MLP neurons of a small language model. Each row is named by its layer, matrix (up: input weights; down: output weights) and neuron, and shows model dimensions 48-239. Each number is 500 + 40 x the weight over its row's rms, rounded and kept within 0 to 999. Numbers have three digits each.
After each neuron's rows, "fires before" lists the tokens most often just after its 100 highest values on Wikipedia text that the model never trained on; "fires on" lists the tokens most often at its 100 highest values on Wikipedia text that the model never trained on. A number after a token or word is its count.

L2.up800:497510478547437520495523536482523522550554534538554523392470487421533479420496536546544557564518454487508610511564425435451508478495538512475494592500533489501405499525523490496510465557554473563505491521474488538498525480510421498471501556491565471463551445449464558513475409480515474463461517485499555473463480386479490531472577549494537508497518570505525491515425523482396508476522558567447469482483556476528499516588509493524457509496540457473440576444539462482498508452450555542488494536485484481469493439493524505528489497489498436546433534492510497467543511481528516511
L2.down800:493510528489480426566599503504598518486537460499477465546490518481615426437480474479568463493439491561465484491553526539556514469403516482516503394534526530481483491507489437508523522533603464481415440471535550557498535583475491479550525493457484486531430459481542547542612454462529460532505471430465447454499502504532453450472474530467472487549573451535508440470493553465479511527518558450485566508526436458506526532513480498439538446498502493587541476540493472418535491535460520545511488555450493570530532486549520498464535547555501490460542475476529457410512515531482624508
fires before: "\n" 81
fires on: "==" 36, " ==" 31, " ===" 10, "===" 4

L6.up713:476504503475475432507475492525473489579502529480543524539540547525461497526466492509541515458465573465520438569498465485481528522592497552489525481485533498473479535509507515503555481513454440493478512520461516487531507557476479471537542449541470523516532515531481482437442561556464510444523521548470524452466504538447555509521595516411455477521486546524559466499473578465535499441385498535574513471545515443437494494492580471491507445525425438479455508466495469574440522495531566534563460502476462547486521475478492534402543547447487447493490450433424493488534515481522538441
L6.down713:484518520551492510503499495555511541440531519495519447529501521518524554422548468475564483454433554495459513460480524531549543470511550514480542588526448426535460499513541530466441504544458533534551512535473568495463530544461520550515513506471483467532492544496454500536546492526435537560511489465444531466512480429486543535467579489454575441478468550533571507509488524455507542523454481424543477481517594515472531506505519538489553518482500525470561491460485538552443466469433470523407509482476538496428523458506450424534461567534496475503465534493461466526475453486444493432
fires before: "8" 33, "9" 13, " " 12, "7" 6, "4" 5, "5" 4
fires on: "1" 60, " R" 10, " in" 8, "9" 7, " between" 4

L6.up923:550533561508554479505417453523472520483554536561502466442502496508475490497479495446481455554460454506466491487525522441447499522538524505463533438575529480529509554511529450443454571458503474499594427559502492527552530447493467417472512446440421493451546495460509446555468481571502523517584501474544540484527429481491516454462451525484501535512566535586491621501514535540448523503493476482590517487487429483415448517475490473523504507589516553499545556414499476516553424441512454513476511525505504531529489516498508503516583478521456542526536487439475483517555534574471511526
L6.down923:533460505528485536448487504505540483501424491515541516491498542486495509505444488433504504452549587511535515533502557586533536381527464492444489473493506505536548547401455528542487520480470515480506483465516523400504595517523542446513499520508520508436558514537491523507478520445457478488483568517498448465490482484486482474489557550511492488519468560465558460530494449485533479548459493502486506436467509550494479454529489517497554446525533502523504480563494483402525504485503484483532539577453567506532441483462473453533471505487390523498483418551468550520500524492464481446
fires before: "0" 67, "9" 10, " to" 4
fires on: "2" 67, "1" 11, "ing" 6

L6.up182:489468549477493413539479464419537544489492523510448554527622472474461529494444574528498485540535508468447546572449470496481561535490471464469547520535512482504447491509537509488518551466540517477524559481491484429467512471430464458523481485496496507469522500470510447532456498427539493515470502541536486419460481492459457531516472494559456521514518455486543493470481545540514551549554526500544497550471483532506440559468408528465497524512510526529539526471483419437467524499545504575540446430437566501542557515490460457514515441502461477495459484538446465452473574549431458493
L6.down182:547437459556480524503525552445522529514439510514491524512409591549494457573543414515511512474460500557510525480509508465477524471481525561486469523460494499527549478523442508519493515460522453455518538461491388467493538474499496469411484556547480518426502558515463525435535472499467490569487500528537451432498469527556574475465536464542504487551484520448489422485499522511529489548453459469554498461543501552479474424456519518527521448523449545442550448514526513484467457501504601479475497484512487498612459462492556598510486542521489537524484442479543515494505441553439442514
fires before: "2" 67, "9" 25
fires on: " " 49, "1" 25, "–" 23

L6.up286:517450522582480442436571396474544539498545430475514522510515526508559581481565524540386484482488546440451452494531543547493554415534499516536513501537476469452403456542551520490530500533498533535470516522510576530567448490537427490565473548460484578489491596500523489437419483470446471486496491519529541410468479520509491489523507572544485475529493474471481510534511509508484465490471516491543570521491504525543481492469498444497520467449453518478547495561488539416521504484504483495510535515515513493525436449485481557499524529526509489487471475494488534527498437556478528503
L6.down286:458571495482538441504479491497511473472536445426490458537404546562499527460515464495485479576497479417456511484501469502534478492482545534533523508545388486487439469465505446531445511550519475432564494501534516574489530481477475566561469469476458529544525519492484495488413539456516527537563611481553513473489444489535486432454496429513566469536464457516438536495511497555568529538478448496433495536410529455505437586551549453503560478502551489459512510495492527539590460509521483462483511456468524501483494518464580506565526501554492506495434582536535470472509497496486437494
fires before: "1" 27, "2" 21, "4" 14, "3" 9, "7" 5, "8" 4
fires on: " " 100

L6.up857:479555551492482498515478478510426496518459457517503560499549462509479475467542438473527564502516482496539488464494485537486465524491479536501501445478502561477591426470561427539451574536438532621543527545543475593523444461493543448504447536528518452489485505489516556544514475486538499448535521527484486463498519486582487563512513493493462441508496530476515500584531559504523496520472521514559511474452441547602512437468534482477535431490445509492512509406497409477529534434539424565445474449438436471511500481395595487539508504510476413502459509518568497553550471531507558469
L6.down857:505462505441488439481436461514548530527488537510567478492522491477433452518535525527451516422486501505513542596492483485526480596511530556467493533533570477525446523516480492529547520562531576546453436505466467454473534474478519513470461574488422538624490411531515507467581513469565452575553514510534477564476503573533526457563536511516527470537536521507475494568519461531583425494534458552466527520505600500482452508472488509483520454591510469489481487488474455570509499413458525456554491465476532504469508437491474546505508486498464522526501509510553447462535557489495571436
fires before: "\n" 80
fires on: " |" 58, "." 15, "|---|---|---|---|---|---|" 10, ":" 5

L2.up2:499510477458566441500538469512529525492525465453461527479467476525407466505557491476527540482479473418449516536461501437545549553524506511443448531443455557472541515496508565567440454446562433466554517496471531512508519490467483500463453474457491519465485477457466487552523471583483515529459450472563456412481530493552514477487502536526501501519502572504406524508415557463453439503434507495494460517501530438487530468477428580451547520556551587568518518511512436450413489474473480489466521571485529474498538497497526525488510454537530461541493459454502489503582563432543548454
L2.down2:522549554457511467483425457475517501450458508562495554576518498471436540516515519433502488482488491487511556563483493506499559438480520484482430481438476574482491544514575491491476434502519440546538535554443491483566538484548497442486521427505531383583546498498541469449510520529526434520470542569571501466463530516491510438466593469549481439535499473485544535490467563463487500549561484547485559500515510523549504493488528449493479539446512487458498504466442468472542468544513493475511509520554523489484499472494574430570538491524548460461503526525548469466548512493551564550
fires before: "\n" 26, " " 23, " P" 8, " |" 6, " ±" 5, " G" 5
fires on: " |" 90, "c" 8

L6.up387:535499538503526491468543523425408452507502473528485531506438486464449477515538544466548465586519473492524539533624531507500446479546447493524438429419554497573459491516554503497525554505531528497572510456537570517483519582499453482552489587509564574523486424408536523463475498479523485513432481486485524458490469513520570476465509468537574480468488494527486534473465534430455555459525468469493444484471569518398483543479526500463501545539508504540421506479451477486565491507568519462538540501489477480546546504500491540513533572470514501458463448446384470461486520520526529422
L6.down387:533526499452535465509500505532570480523498505458482472576500541513491533600465435480482511448526579468447485513456509522484465555538539453490476512610473534453479502483517443489489587468494444574434515576445517442478420437420525529499529483516519441441502505542494593527583511490497462517449487524481438484495491525456498521440446460535478506514528514499516501507522433420449452550456515450433516521463457545528454476571422515536493481464525572519499520472498537560450499478424461530540474523501538534467422554496553510492487476492499554531430556547541547514553470533539495546
fires before: "1" 33, "8" 11, "9" 8
fires on: " " 32, "1" 20, "g" 10

L2.up969:463509491531519467575441497518425580516575482499451510453420462474430499428509506575534545510538451473536530497442469488481502577496474531487505522560483563516476544493540474516456491538485446441567456513457485516472556440490535461532474505520530527501450496458512493468444462428436543536493493564526450564558484494518465502486523465521459552464489476538594504545443537515489393433509532492462443568555485488425518523561507543560532557509525468495499473498507473465529423515461484408558518546456527453517525554516503505450563535461463452462537481500492489538512500543557468475
L2.down969:552434530474459433466492573513566434500524504483446523557514465498623532509465462521502558524539450518462468479532539555588517550461559513484490448512567494493477514430511500541537567505504440458447484455539507457442435474528492447489486451577474538513527495498481470435422494556598533518495421472439531503501483552461477432478502477539507543490491467462468557507440450537539535504528519488502491481498428517501494507506522453485496533533499524480497487534433508571472504557449567543512558496496468482478536530421540491424511442544469508552430492479512518570453489465525534503
fires before: "2" 22, "1" 14, "0" 10, "9" 5, "present" 4
fires on: "–" 50, "/" 8, "el" 6, "-" 5, " var" 5

L6.up62:525537468471525534503477407476543456476464457467536580480503569568524552445514538542489520531526497507541494518533541467470547536517500543486525529498518527582465524517479555478461469416460424468485481494504489480467548535429510475438507531438551514491572435489450498471553504497463443502568530462502527432554518469499486543483478503462507416584507503495411564551525522475533438462522517473455481532528458549525471451491570532445563592451557537448518524516539503487501532445493456560491488555490523537501465410507423463466472508463485476489437473530456518513479586514595537433
L6.down62:451541441381537508599503482535540500436419477552439426535542546484487587445509500493436538394565460496531507388534480500507493464527515492541565517503510542492484549512554529516449527486487476553484541523455567503492522553454468510517474518492488482438552574512516417499510501508487513491500519482515541494526558503504508480454546516441482543478511505540427532528465502485460451550515516429485460499419520471506473503511456499511465554524510465464537408428493526449592545557455484490545504427517440515466475523486499530464517533486495457492488559496523505529524562528525502451
fires before: "1" 16, "2" 11, "6" 8, "7" 8, "9" 7, "8" 6
fires on: " " 35, "1" 26, " his" 7, "5" 6, "2" 4

L6.up193:468491475501520543616508524506558444545498601523467500472485519431494530489517496458520559492454556503509387492472474519479425459483492489484518498531481518492520488475615493556542516515421494516551486564516498584586429557566494473500541512533479457481472399521456528540454461496513543571491533514546421513528504515528474568513437509459490441448461487480531504488573501496512458494495540489488466500476509552489506408446455548495579462513437536468563508489575475410526507547480443501550540473478500486458539422453506539519478473443466509431466461493518495550525506485495469481
L6.down193:503582516543491449546396558476537445477505466526501553497502472540524396471551499573465487435540492520476510435575556568430494506487493569544502494554518524514445519507479512537531464442517538496450510522451503481431450497415373464548458518452536554506532585486462481419532512564536492486569453528436418477475580420480525474584475494505546458481490455461457472506447511509525530502456501501559526539528520458480481524495506491537478510512512452495529443463512505562397484492532522476513479551469507505474539519499446510493493537521561477508498517529487515451598489546426509489
fires before: "\n" 56
fires on: "\n" 49, "." 37, "\"." 8, " |" 4

L6.up41:502528433564543479452466446592454449486562473610513524493578460487469500551417567450485498456514513541466491456502479455468543478520504502462553581468473486545486555489466508562450496417501494498478539464458513484437434491438517464544498510466488505481546533474501494503452436481441489533516519499551523554465476521468480532525397542498518490476521518540508516496530449549501517503515480468507510510528536440507519522526419467496473537514501596455442478459578474563489484445552431419525595462452474497600461547443457491465507549489513533496487519480516508498493523481483563415
L6.down41:615447454492506456444476502511561523527532536514474544466507512457487551496536469480538528479482537516509547530479513545522540463513503482503519412479501405582603445463550501522528474525424499482493434533587550496534527591485540438532531479514492518542526531515398528503547480468504526600502449525499455465549510542445507467492511488502454519448557560425572464478474483475569540452476475487509484470530470479496568523500491480506471466526431500471495464480456532545542521516552522573579468462561482542482498474485511566484465462503490469479498538464472361563534547460493503508
fires before: "0" 99
fires on: "2" 99

L2.up367:445498472511502431525538509514494528497507487489533493422518571479580535524477528527493492518498547577464520469533524496517416506559515509475415519503494504480473414475520534463530500485463476498494489494574519510471519465486568427513531465565534508491505521535479492591502519527516470497551581506487585508519521466458394562466565487544484476493518473491461538513479487453507489567460450520508467546434485481534497382443514458526581450536488487527542498496491500540412430468484460390455447562485422536477537513469575428464469530550437612430482534514414521482486492482535432517
L2.down367:448497544485525566607469557500602530495526493533478440485546484496577562508511486560472498526446529461530454458500406519546477460484528494535501500530484486526460512481439441471433462481377565454529461532516447570507580513461484517459475491443474457449515514473509427527502562492512534454532460449502492452516483532552499480442462479524497447447552544508490501546537542560545466451506541524507498454454530526491550464462451442409513480499508485467530538454465559524571558515489500538514514482421505482534491512511481490463555521528509483452473478445527532589501425478495462477
fires before: "2" 21, "1" 20, "3" 11, "6" 10, "5" 6, " /" 5
fires on: " " 59, "1" 12, "2" 8, "3" 6, "5" 4

L2.up847:507456554502520482520514542480517570512500461467572483519466503557492502459536512536523515454513532535501549477543452534557514507520531513467507448475494501503484477417628521502552474436504544459470503540520451513434492504486531495519447398441534520486562494462483494511491470487458473558504486488446464544486501519425487515448546582539500465530525533517537424471450391555446535430514531492470474543528522501520481475477504506463553430518476511475507492539538511426478480519569484507493462536519557530462548419502508513530443428570482463427483464436562558543569484436495563503
L2.down847:451523553573593442534451465531511478430501456533488433517597513510524550549473496444519524550488510498523508566459507520523476517515546507465499476524507517572491501541544460499468476498503489491560463503516557488464451480436478558504493480470552544462466481465443467500512470499525538425525500435535547504489479457552455471499494497441481597490497506494410552537463499544567485531509513541574458426521505480544460516510520474473508543532478549528463440535567485495572524500433520513484547525423499473494559585473458521473517548488517488459453502480438477419492468455436507557
fires before: "2" 43, "1" 20, ":" 4, "0" 4
fires on: " " 67, " this" 9, "1" 4